Weights of a small transformer language model: MLP 1536 tanh GELU, tied embeddings.
MLP neurons of a small language model. Each row is named by its layer, matrix (up: input weights; down: output weights) and neuron, and shows model dimensions 128-255. Each number is 200 + 40 x the weight over its row's rms, rounded and kept within 0 to 999.
After each neuron's rows, "fires in" lists the words (lower case) most often at its 100 highest values on Wikipedia text that the model never trained on; "fires on" lists the tokens most often at its 100 highest values on Wikipedia text that the model never trained on. A number after a token or word is its count.

L4.up554,224,176,176,148,165,189,175,185,180,232,194,234,120,214,217,187,141,210,84,171,197,236,168,182,214,158,167,196,222,150,233,182,189,173,181,200,104,178,242,162,149,163,188,236,218,151,279,215,189,190,180,255,196,197,139,168,155,291,220,155,248,150,188,220,271,121,171,202,171,186,199,160,213,226,230,226,144,199,217,227,185,178,134,175,231,105,195,173,250,235,195,300,165,234,166,236,162,219,198,183,221,177,170,216,187,176,209,180,198,265,192,220,229,254,242,227,162,182,181,280,245,227,184,195,245,297,208,213
L4.down554,215,277,220,246,250,171,145,188,219,189,162,189,224,171,127,186,217,188,221,200,189,199,267,259,207,239,218,193,196,225,184,278,208,218,255,161,255,148,260,201,233,171,184,238,205,165,165,153,181,241,259,163,194,184,261,197,166,180,251,236,167,259,192,123,163,198,191,158,269,238,205,229,185,150,182,172,231,197,130,149,240,171,249,209,185,316,181,220,196,182,213,169,223,132,224,190,186,151,206,247,208,175,183,200,151,182,260,144,184,122,175,252,207,225,159,134,196,220,213,199,142,151,248,175,169,180,196,174
fires in: "cup" 20, "season" 16, "votes" 13, "medal" 8, "championships" 8, "place" 7
fires on: " Cup" 21, " season" 16, " votes" 13, " medal" 8, " place" 7

L3.up1016,219,214,141,231,291,189,178,191,195,135,130,284,154,200,197,167,135,207,193,203,237,130,199,168,161,231,227,207,183,205,192,207,237,183,198,197,197,152,189,210,183,147,224,205,185,166,157,244,200,120,224,177,223,217,221,178,120,207,234,217,197,174,223,220,163,208,106,226,178,167,195,261,171,146,174,259,219,163,158,123,202,138,147,123,200,92,205,233,223,182,155,229,152,221,200,214,209,279,227,250,198,234,211,217,190,168,231,225,194,175,159,120,152,188,208,233,228,226,200,246,228,205,240,180,132,180,257,203
L3.down1016,236,191,225,195,193,206,185,235,224,214,293,133,231,196,171,233,152,235,214,174,268,175,207,180,186,197,197,252,173,178,226,174,183,118,201,123,259,211,225,151,170,191,176,203,240,240,101,140,169,234,254,222,269,195,207,134,239,182,161,221,275,171,232,222,203,188,131,192,122,300,242,165,151,169,149,153,136,243,264,205,126,229,177,190,213,190,215,144,198,231,154,267,221,178,150,151,147,150,110,160,166,211,158,149,221,174,160,183,178,219,208,235,215,290,190,149,209,167,188,246,176,119,281,200,122,204,183,178
fires in: "the" 23, "two" 17, "other" 7, "three" 7, "entire" 4, "previous" 4
fires on: " the" 24, " two" 17, " a" 8, " other" 7, " three" 7

L13.up631,147,214,170,185,196,149,252,232,224,227,186,172,190,213,166,232,207,155,222,149,272,226,165,250,137,128,220,232,211,182,181,252,298,216,151,150,182,203,164,206,205,185,274,234,213,171,180,176,164,152,194,222,211,119,196,217,180,165,236,203,138,205,131,129,144,216,190,190,185,179,184,205,232,190,202,131,188,208,260,154,176,197,213,120,184,159,205,184,202,196,278,273,182,240,143,198,179,219,199,258,262,229,203,164,165,108,243,229,222,196,292,232,226,147,240,241,191,151,225,219,206,231,256,250,247,179,200,166
L13.down631,238,216,235,158,233,261,231,178,231,191,240,231,238,170,223,299,245,247,186,238,239,179,195,179,229,203,196,129,183,181,194,207,144,196,161,186,281,127,126,166,213,154,190,189,184,170,191,220,215,175,200,177,209,220,202,175,190,185,212,189,245,250,172,231,277,205,195,175,201,299,167,179,261,161,209,213,239,212,256,222,201,139,200,203,154,185,245,183,253,147,261,217,212,121,224,196,149,155,214,206,206,224,247,234,177,215,217,223,177,213,199,155,209,171,193,206,144,154,287,158,203,183,222,182,144,215,180,151
fires in: "was" 39, "had" 10, "has" 5, "by" 4, "of" 4, "at" 4
fires on: " was" 39, " had" 10, "0" 7, " at" 6, " has" 6

L4.up1363,213,202,255,115,268,216,245,193,184,268,196,229,211,189,170,156,151,223,168,179,197,167,197,176,192,86,180,204,232,201,192,231,172,116,166,139,207,227,165,228,251,101,212,197,235,218,223,198,202,147,236,175,247,221,147,219,260,224,141,181,290,213,181,234,161,154,197,234,161,196,155,224,238,288,177,222,226,197,237,173,182,144,244,179,132,133,154,244,200,218,243,211,190,134,173,224,90,249,229,213,211,191,199,214,201,189,243,146,217,244,229,179,194,232,198,204,149,154,258,233,222,266,159,262,222,236,292,167
L4.down1363,162,186,200,236,204,286,183,244,262,239,260,149,203,207,182,258,267,274,216,232,219,172,197,246,154,203,182,237,154,174,232,212,238,180,133,245,213,181,176,163,188,199,280,227,181,232,187,175,287,180,185,203,190,166,195,134,193,197,194,125,216,212,208,134,231,239,258,189,186,216,210,213,180,244,154,247,237,217,289,160,178,251,129,136,136,247,132,248,185,147,140,260,238,168,177,162,203,149,178,224,200,211,189,238,134,156,243,220,291,212,155,231,189,200,158,161,250,166,175,214,178,156,235,240,174,202,195,187
fires in: "medal" 18, "died" 13, "august" 11, "debut" 9, "season" 4
fires on: " died" 13, " August" 12, " Medal" 10, " debut" 9, " medal" 8, " season" 6

L8.up1299,240,163,173,218,191,179,233,221,190,180,194,262,182,125,160,236,217,224,162,249,210,231,238,251,144,185,208,231,287,203,193,187,118,104,261,248,220,206,185,152,144,228,263,206,207,185,212,136,200,193,267,223,284,190,193,227,200,211,235,180,159,200,226,227,178,211,232,241,191,199,144,162,191,162,219,207,266,180,206,166,166,211,133,177,232,105,182,215,164,188,185,246,230,249,220,210,282,244,214,199,187,241,214,182,229,232,281,209,253,200,186,228,198,191,208,221,153,219,201,184,257,202,151,260,257,216,205,205
L8.down1299,252,278,163,236,251,218,192,156,222,170,147,162,186,245,249,196,238,211,174,237,142,270,201,192,173,175,203,220,218,244,236,225,190,269,183,143,172,150,275,199,203,187,189,245,180,245,88,229,203,186,168,141,180,249,195,175,226,187,168,206,192,263,185,214,226,187,162,161,227,435,159,137,211,203,233,153,234,239,143,216,189,209,197,255,194,258,247,214,223,196,211,186,260,176,171,242,262,176,106,210,248,206,197,180,169,200,206,203,249,216,194,242,182,204,229,141,143,195,219,277,168,215,228,182,188,243,266,251
fires in: "the" 26, "this" 11, "him" 9, "it" 6, "each" 6, "his" 5
fires on: " the" 26, "s" 16, " this" 11, " him" 9, " it" 6, " each" 6

L3.up1051,207,199,159,206,195,213,279,162,215,229,115,212,188,237,221,170,218,204,193,130,187,228,195,154,176,271,221,226,168,195,210,176,187,215,158,37,174,211,328,187,143,242,199,221,205,249,194,110,198,204,176,230,182,187,166,269,96,209,232,197,256,202,243,127,171,210,165,197,148,177,179,193,234,283,274,191,228,177,243,197,131,203,208,206,163,205,224,153,219,220,264,254,199,116,180,169,168,274,124,256,237,223,207,193,198,225,202,196,180,196,227,175,229,197,227,213,119,180,198,281,240,220,202,148,217,220,193,218
L3.down1051,201,268,218,246,201,140,156,279,247,77,271,246,183,238,104,234,255,108,163,215,195,192,160,233,218,180,211,190,246,192,233,195,220,169,185,126,167,230,231,216,211,244,232,152,231,236,158,165,128,210,226,241,165,229,263,191,196,198,214,202,186,208,208,230,249,131,176,256,274,223,160,227,121,212,190,183,232,216,239,153,166,203,252,159,236,239,185,173,170,258,171,229,187,216,167,274,272,202,231,199,236,251,172,146,188,166,238,210,222,101,190,218,258,204,162,203,170,154,143,143,184,156,141,207,237,179,249,206
fires in: "was" 73, "were" 18, "had" 4
fires on: " was" 73, " were" 18, " had" 4

L3.up664,169,196,138,214,307,157,186,195,149,173,144,221,212,216,123,194,230,208,233,156,227,180,264,171,167,220,204,231,215,239,165,220,175,132,162,197,134,197,173,234,181,176,244,211,163,186,205,206,226,196,114,254,215,257,213,245,198,204,238,166,155,197,245,158,178,233,192,213,207,176,144,193,200,189,121,224,283,178,178,185,205,150,104,198,183,179,198,186,175,243,216,242,216,241,203,165,242,226,173,259,208,215,157,188,200,206,174,243,226,221,198,170,217,157,162,208,240,231,228,159,229,139,231,155,185,155,261,322
L3.down664,228,190,144,106,218,192,205,125,240,275,189,192,185,155,207,174,188,267,168,230,191,248,209,222,229,174,190,185,166,187,236,200,223,159,242,230,244,127,271,196,153,229,264,204,177,244,150,140,209,160,200,172,169,242,231,157,208,210,167,156,229,231,207,229,215,196,166,225,207,425,197,163,134,244,168,167,133,146,209,200,168,207,152,185,198,187,269,225,212,183,188,238,199,190,105,201,258,258,192,204,241,169,150,218,197,162,268,187,154,235,173,253,131,207,211,123,184,135,203,272,180,232,228,204,249,160,221,242
fires in: "the" 75, "each" 6, "entire" 6, "both" 5
fires on: " the" 73, " each" 6, " entire" 6, " both" 4

L3.up1248,122,225,146,196,127,189,200,245,212,143,141,173,242,308,262,186,236,226,212,202,217,157,211,204,217,163,215,181,213,203,261,186,291,180,172,128,170,206,299,150,207,186,209,210,173,170,184,213,178,267,202,226,236,211,181,169,254,138,223,159,243,200,195,143,240,241,184,183,191,192,126,188,173,249,172,175,191,241,220,197,136,205,190,151,142,183,206,234,181,196,214,151,258,187,156,212,263,165,163,171,217,142,184,202,192,148,170,219,187,183,264,237,172,211,193,184,189,174,226,212,238,199,188,240,206,176,183,244
L3.down1248,329,258,233,190,136,191,246,206,191,183,172,171,241,185,234,201,178,185,238,161,215,185,151,221,169,248,193,240,200,173,198,181,284,109,209,179,170,214,140,218,231,148,184,117,218,239,167,274,245,258,227,211,238,167,205,184,240,108,255,204,251,221,136,197,285,186,192,247,222,201,157,117,173,214,234,253,181,218,189,226,210,229,315,187,153,129,175,234,136,244,147,180,284,142,253,172,192,306,225,98,229,147,235,181,188,275,127,260,238,180,243,109,173,193,205,148,156,207,265,134,180,101,226,190,226,200,187,178
fires in: "used" 20, "having" 12, "had" 11, "under" 10, "have" 7, "has" 7
fires on: " used" 20, " having" 12, " had" 11, " under" 10, " have" 7, " has" 7

L3.up1302,207,150,158,113,232,150,222,191,187,198,191,158,199,235,177,225,198,206,216,209,177,209,194,209,226,203,207,181,225,126,183,191,216,226,209,184,156,178,266,253,117,218,239,221,149,175,218,191,170,193,155,254,133,163,182,131,191,239,194,258,205,188,210,219,218,219,186,199,222,174,133,207,243,250,247,236,199,297,189,136,160,116,119,152,249,188,163,145,183,234,256,192,238,213,177,249,199,234,140,201,219,211,205,263,201,156,182,193,200,144,205,76,265,207,269,211,185,158,235,302,241,203,188,237,190,225,185,194
L3.down1302,211,139,169,210,193,139,185,147,259,199,175,227,231,196,195,235,179,232,186,202,236,179,208,151,204,210,240,195,207,230,205,237,237,149,175,248,141,235,230,222,192,165,208,247,152,207,270,184,152,233,201,202,231,132,222,177,175,218,190,301,196,274,155,236,226,241,192,204,170,146,227,203,189,204,222,282,299,141,245,168,104,132,184,191,210,220,200,258,171,147,269,155,150,209,175,152,187,220,94,211,203,159,210,179,181,175,162,180,190,200,219,191,207,223,182,221,215,197,230,230,122,246,171,246,222,154,206,210
fires in: "team" 21, "medal" 10, "league" 9, "points" 6, "season" 5, "record" 4
fires on: " team" 19, " medal" 10, " League" 9, " points" 6, " record" 5, " season" 5

L3.up1518,247,182,235,151,168,204,217,187,201,148,138,162,168,279,182,197,171,206,198,199,204,194,218,128,136,176,166,166,218,179,201,204,256,189,214,199,198,159,201,193,193,178,173,157,200,194,210,197,231,195,157,197,155,254,186,116,224,234,243,235,206,176,197,211,174,172,121,276,179,217,197,155,251,185,234,241,161,179,210,205,113,213,210,229,126,189,229,130,180,223,202,235,144,173,120,273,148,187,200,278,215,167,167,172,251,186,256,263,221,204,225,205,156,228,259,198,242,223,179,245,206,195,251,99,149,175,242,216
L3.down1518,230,226,248,190,147,225,258,91,199,247,157,229,157,203,205,249,252,142,166,259,228,167,173,210,193,239,202,181,170,182,211,167,88,196,255,172,281,222,218,128,252,195,188,240,231,202,204,175,138,216,171,139,200,253,132,133,181,193,194,166,111,226,180,296,228,214,221,132,205,251,282,226,282,184,209,164,208,178,174,218,246,199,205,195,186,132,231,118,248,224,253,284,255,185,231,291,132,232,181,204,208,176,205,174,215,113,96,154,166,200,143,280,214,224,266,176,204,217,252,190,221,197,254,195,143,220,211,184
fires in: "university" 49, "in" 10, "usa" 7, "college" 4, "as" 4
fires on: " University" 48, " in" 11, " USA" 7, " as" 5

L3.up1157,226,176,217,188,182,181,226,265,176,107,123,219,232,219,177,210,287,228,205,172,177,177,249,226,206,246,211,180,223,192,277,183,216,177,192,228,191,231,235,148,225,217,297,160,227,234,239,197,261,167,191,301,186,217,262,214,94,190,217,197,207,209,200,212,136,191,161,225,187,209,177,214,167,197,227,189,270,209,247,155,183,214,197,209,206,212,164,129,192,211,280,225,95,174,123,184,217,180,193,230,204,206,237,185,243,160,213,184,176,185,212,131,207,161,159,219,204,218,223,227,238,157,218,163,198,142,186,272
L3.down1157,181,227,144,224,204,181,154,218,192,201,287,215,155,210,163,245,187,106,186,155,246,197,164,256,159,197,168,176,201,202,259,165,160,120,127,147,241,213,263,167,249,250,220,176,223,203,138,233,191,248,194,254,225,196,189,273,221,213,170,216,254,217,144,180,320,164,177,252,238,218,201,87,178,251,261,237,156,185,249,225,248,285,265,140,191,201,178,219,162,224,177,203,214,126,224,299,202,243,245,224,193,176,232,185,204,167,173,139,194,142,251,210,201,337,151,178,207,121,183,206,181,135,173,259,226,220,205,181
fires in: "had" 64, "has" 16, "was" 7, "would" 4, "have" 4
fires on: " had" 64, " has" 18, " was" 7, " would" 4, " have" 4